MLP neurons of a small language model. Each row is named by its layer, matrix (down: output weights) and neuron, and shows model dimensions 736-831. Each number is 128 + 24 x the weight over its row's rms, rounded and kept within 0 to 255. Numbers have three digits each.
After each neuron's rows, "fires before" lists the tokens most often just after its 100 highest values on Wikipedia text that the model never trained on.

L5.down2042:169135129174114106086125158099129086127166097117118123079123091111161125141086140075190132113104124116097123135100112166124171125107163150108142102101108121112120180113142143103103094137145113155152141113097127146107137142139092147155129106146147179161114139108078134126133141078140102155
fires before: ",", "0", ".", " million"

L5.down76:137135100169114119087153128118146112113111122164145094115159124118161129088173095126103103109126161183137135122125085162117099142159155133139147134119132139125148132139109145168125109136133106103175123151096092120121167129138100093146137122103164149166140111144133144118102117142120135138
fires before: ".", " |", "|---|---|---|---|\n", "|", "|---|---|\n"

L5.down346:149106163119093117151132140127094141131129134121139159106167106139150151105122075074128096140134105132087162139156149181113143120117090148153096110143144101180170122133081068159161158141112111095159147126157136143100104172108108111119128114116103098116131149152158137130112145120150121144
fires before: " States", "vis", "el", "ett", "ley"

L5.down1914:156120147137153147118115104102150107138132115112123138158121141090131148158117145128136099126155137133151127103113130130127104125138137111152136119140100144103181086119100168151135121133145124118116101136143145114161140146112121103128128111161071150148117114142098106174125160101123160110
fires before: " |", " |\n", "0", " m", "6", ";"

L5.down1180:178160187129106131144138164116132109095111077129146130120154139126191084114112112125116173130135163130081099136125088066102138101182166161121127093131107102128113133119131126124119117143118117154144119071117121085117116128131146097089122139170121098127133108110151138087138144118184138165
fires before: " "

L5.down2341:121115117146138149159128108143130118111117136119114133134159121117155124141144104113133132132112118113117128144096142144149146087127138165136127121107101134144105082166124119147134128134140100140134147130126128145132112100101104120100142132134107183128076153083144127136121128101124135117
fires before: ",", ".", ".\n\n", " and", " in", " with"

L5.down1875:071130132122114145122125118142132151143138138162129092124153148094152161111174109115100123123166116133124140085102124111120100138128124092124140121097161147095141118127141135165158142068113113133079160145123132132132121143144151156177132133116170143116132151145157172073126157125128065141
fires before: " "

L5.down3424:153106133092141147111125138134122173127138126146126135123146144118093127075111136189110122112137134188113209142137135131126148142115104111106092103141128139118143093083107103125060121095099138155151139083159150138076155132149121131162184102123124154118085115143108132119096135099134128165
fires before: ",", ".", " in", " on"

L5.down2869:125118142142142110148080129173097181138122180098144156120154175097127102127153151114151108107134104137156086148147116104115121103094159166154141132101139124137165130125124110111101109122156105128073114098144146121154115150157142165139142158147116121178129167120107116114149143150120128163
fires before: " ", "3"

L5.down2655:135146128109131138155127150148137141135120148138135125098163132127138078090132121134137093088148151082112121100154141181106091139122116100118131132084118080170128140104126120089115090159137114103114150120104084128119113113155097098148121129154117083157110122069127086135106195138137140138
fires before: "3", "9", "2", "09", "23", "10"

L5.down2035:127133175128116139096166117123111131136146131113100126110118118132139139108121147101123120139068099159123093157067077133080189085089130112125110099137141151147120140104169188139148122144115095091114168115148108162145123123110120117125109151112089124104133136097177119159103119129172120153
fires before: "|", "|---|---|---|---|---|---|---|---|---|---|---|---|\n"

L5.down1605:178098163111157142103132124121134109121140115135129140176189090140135077134123109130176153141157151095157144136110163116173145099136113163110140096128060138138167145131123121126140123143116047118159147137098128121134123125113135196171131128097102094136125159129161166150125128106144131110
fires before: " to"

L5.down915:109100095113111161140073141094113132109163137130143154131103129100152087115152082154150137108132125149139139123105094102149119131116105118125114119098119107129101166098137117121132101157142138110152151156122175125143132159100182129152105126144122106153149102152130106107136112182111126126
fires before: " ", ","

L5.down1992:118139083144103102104125148123122163160173121117122122125130140147114064110111075111114100093130096141130188120127155128181108139075118125136121180085082124125168103140133158136108173118113156116145108143124102129144127167111138148120142157098133121149144126167107194151097071132146132124
fires before: ",", "\n", " and", " Science"

L5.down2816:109123119132111141105143134123116145112113093131096114108117135141124094142139131152151124126162169151121173131142229124140085108077106113108164112176129190089095118097155134117125095117146146171120163141142168144134124133140074085117168143089136124143121165142110101123113079136169133069
fires before: "-", " +", "|", " "

L5.down678:133106161146116134160075151171136167145115149102148132099105176119145090149125110145148144137116096134140151196137083162112118120129119150165135102128119094159105092131110097141171118135136159097145126142126121132172088109104104146191114150113133151098110113143147118101103134109159071133
fires before: " |", " |\n", " the", " "

L5.down3382:135144114127115130096128101136098127115138105158142092107122094108114169151135067149104178109166113134118094091125143140161118148122104120109154122000123100155102132132107136123134124115111143094150139160135143122122127117137113155186088116134108139150112134127118178091087094137113125098
fires before: " |", "19", " |\n", "20"

L5.down455:142162067121153162152161116110135125144104146137129116142109085173121106102112155151089133138138136153113106136104162116112142106160119133141111083139114120141151152133138106140087122156120120133099159147148130122089096117135143125140132123137128078133094141068124124149136081099142119113
fires before: " as", " to", " for", " in"

L5.down3463:113116123107165142106141128082117126123133111152134099111135145099116095131113092155128152115133133139103097160121130125148082158083114167159107113107114145111135129123132106131091116138096132099115091050146138126105119105155113138141124106131153161088075132137156116103147141114125095096
fires before: ",", " |", ".", " (", "\n"

L5.down2482:145137095141110149092110070152109132128143079153167118112089116150121119133096051147099149136129121125136120124139146118148120147121151128132184098000122129111110125103103137129130103114140120140135150164137135141133147119117118135133085174114155126152114135149104135142085024129131125121
fires before: " |", "19", " |\n", "11", "20"

L5.down3078:121123127126157142144108097123173101122148124185142146113132103120159086137120107079163153118098111131160118131118152134092092116105102138139141092094160116144117113185121124158154111161112146083163161169125149148154147151139113103168172078118154119152162118156121134131115118108133130130
fires before: "3", "4", "2", "03", "23"

L5.down3125:134145127136131145121149125110127135113112114140156073096128143096090162112103153165166154154115148153121144160120186129158133169142133101153104115119135150122118177132154140122149156174112114116145139130120110120126089125178114176156132090120162120101092123107137117125137118138154132100
fires before: "|"

L5.down2114:127139131104166111172088166150128092118124088137154140093111095117121094138152129130095117162058118107184127135115128188148161152150108135156123140119138117157141132130112092112120073123105099140152157129077108102139126167110138101132147108142114144123090099139109097103120095120142123113
fires before: "0", "00"

L5.down665:145165125109162139133138139114145139134121136119094109104106131124163121092128128193146146121108151140114120125078177140123150101128153141111116123150109146077164110145128155150140170162071140152125116115100157142081150102145140087179109139132126143147150138119117111181135119133153148113
fires before: " ", " |", " |\n"

L5.down2666:157092161102129090100129146112129107170123150152065129135140092126085132107110101178143124109093083181152134139129143149123100126101143116103159169120099157136127166083112145166155129088121133130094138136160090154144142134150126119147074159102123158145129152155128141114158128128102144144
fires before: "0", "5", "7", "3", "2", "1"

L5.down742:145098156138107131138088133120094099087131143120142109166134129134159170150170133123133148141141077168112133128158118114109104128154126144119128115168157131130151161134101135120150146148147130146077143121124103114128140166138157161067108137124086142143120098120191159122102131138108136131
fires before: ".", ".S"

L5.down520:155132129105126195127104153096124145084116106128117113102133144136146171147145084129124141145128163112147144101138139123104120131094096108154081125088097140111133156120101128120123130131075090106149133166144122133129141101133113165132114114131108091179129119167138116127126113147135146089
fires before: "s", "70", "th", "19", " century"

L5.down1807:163136158160146115108152091127109113113122102149106105177105119108165134089107135192150106108031113123151136118153137123129152148151148122148118113095140116170108118145132154163119102166135108153122123112163130122120121144124167129136135138103138180118126116157155131122121071133137134140
fires before: " of"

L5.down3089:159141109150158074152162167132132141117124150122137099117154115099140171149121108152149128163148140089141124119113145130174118121146138081127122080142130121085128134138084142064148137102126113097130144117156132096166105132111118121114123129129091132122114122079146171153141134109151118157
fires before: ",", " of"

L5.down768:174153143120116114157111092138113101141136096160175092160065093135147147150106156081120169122119133131111122146127156108087105100144098110122119095106121156108162123138122084135101131156110141117131090128193114144102119156103128133136130156122135158129114156106152119156134124134109106131
fires before: " in", " of", " to", " for", " |", " with"

L5.down302:108163134151128129152120117107149174127078133120135129121130101098162110152135112156083110116110169116143139133100113182152142122115098141106110158130134128144129109127124111147120112092127137135145148147148117128133140144162136156095136073136127129163124104107128206136116129172130114136
fires before: ".", " of", ",", ".\n\n", " in", " to"

L5.down1321:120145115135152121150111143130091163136127137142113089120140098142159082126156096172118094150112091116095158142152169125136135182109134122121106124120154144140142113167098089132167100135121098144135122126141172112124159129163104092163127086115121109108086088141105120106112102140139127148
fires before: ":", " |", ",", " and", ";"

L5.down2225:135154137146095113096092112129128137143138169129140125104101134159107122109123113131148126107103124161114146110148137135110105103115121181130105150108103141114144098127130098128108154130134108146147124173156152099107118137125125154151111112094099151111136100127095149111103165130110183152
fires before: " the", " his"

L5.down1238:125107119101163142116142147178139129165103135093191103142154112121137148152130121108146131136106129130127134107139122159132099128138115150139127127051149089087095118147155129137116147116105110157121148111083127124160119099126148106126111084091146129123080126134135118111150100119174135150
fires before: "19", " are", "20", " is", " were"

L5.down3224:079160127061095113153112126144126147131144144196140147167140118108132108099133122082110167119097125121151155139130137118140137139129087140151144119129119126176131123128156138122142167152088097137111112169140135105110130138149115122135146114144160097132082165111121150120160133094167125111
fires before: " with", " are", " were", " to", " into", " is"

L5.down2080:163110171143132070143148151120136157096117175109138156153075131148156109154171156138143122124126123142103131151143142152149117123150121161133136175105125126117164096113131108111142112085072133143116117125114085153056120120127175077089080123129127155103101123156126145099109095187106098146
fires before: ".", "th", " ft", "0", "–"

L5.down3504:058098157165125155146147134063115138110074102126141112124141112119127125133157145152092116132090124147089146143141112131117082150123106139116144173155134113098132143125159143105151112144114127144150114124107143141128105095148151145126105164182131110149126168153106132146123134105136104123
fires before: "th", "00", "19", "70", "50", "20"

L5.down1590:116147103154112156100127140097088124147144135151113167149119128149125089140144109090155121129112138140123105122093119154132134101100126157147125152152179128161126131117154152130119140161095072119108125173150149164126170133132131149118118151109124173134099142112175165109126122108131117159
fires before: " States", " the", " Kingdom"

L5.down2246:128141156130113102159183116097131140146151113145147121133141169103123139133141083142146151139132147106167146135163105122118119123120124123159101133163156150130153146115145154168148176108105151081132135125085104129171116118107068118134134118108168102111131135149068120167088141112131137066
fires before: " |", "B", " G"

L5.down944:132093139089116118146089123125129172135105174124126089112138155113130134165145077159151143092091087149066132169114145159120141140150154154113158143176117148101149122125141091091149145107144133124101115071137121119121105133123127128131129164110144140139151139099107155057148141176156119105
fires before: " ", "1", "0", "-", "2"

L5.down890:119133147121141107131119122081125170143154146100083133179126126137173084140157125164158144190123142192133174123118151132155142116122138117138085125129114112134138136103133132142147147115154092134120120091176141143107124111141099141089098115154118117178190081106129139166103062103119072127
fires before: " |", ";", ".", ",", "0", " /"

L5.down2632:088088163151151155186127136134133128135140101147160106140118112123132162141128097136151108127107123087085119161136119146093142126171137086119089131158108145138101184132138068145103118125166142101110136150126088125141161149143120169121155081092112112120111129110135111108161129106125146125
fires before: "0", "00", "25", " million", ","

L5.down3402:129113148126111146116154142127150115121120163097153123106120116119120105142133178145122169155118118139149141120119111169126115109125139153147082090117116130145131122120167115108167062111119102156123122151107106131156119146154133129115151116107102135171089095100094113128172065116141150160
fires before: "00", "70", "60", "80", "th"

L5.down96:098098169108114131141108093137084112123109183131149174153127160117164138121091151089133122145174109111154166150148127138167139134094112147123091114192099120109125119087112082105159123095093121116091103082085145128149119193099085086166193125124131082120173105142157108105106097164150148119
fires before: " ", "20", "19"

L5.down1559:089099208096130107110148149124174160164073164168103129136127140116166144139133147134138079100130157147139116142138118139128126159105182110140103127125110166132102139146125130109086113158106144133113117123114142124172110151110123120168121142123116143112128138120097143119123166153122135120
fires before: "16", "17", "15", "18", "14", "13"

L5.down2367:117135165141123106096108090101139121127135198132136118125175135097134127176095101125134106124106123105148117102105092125146125107122117128130164120106116132144116118130147134106145144126143117126132141130096163135179121102139179139118132095086183114156107121157078102149145121126127093121
fires before: " ", "0", " |", "1", ".", " x"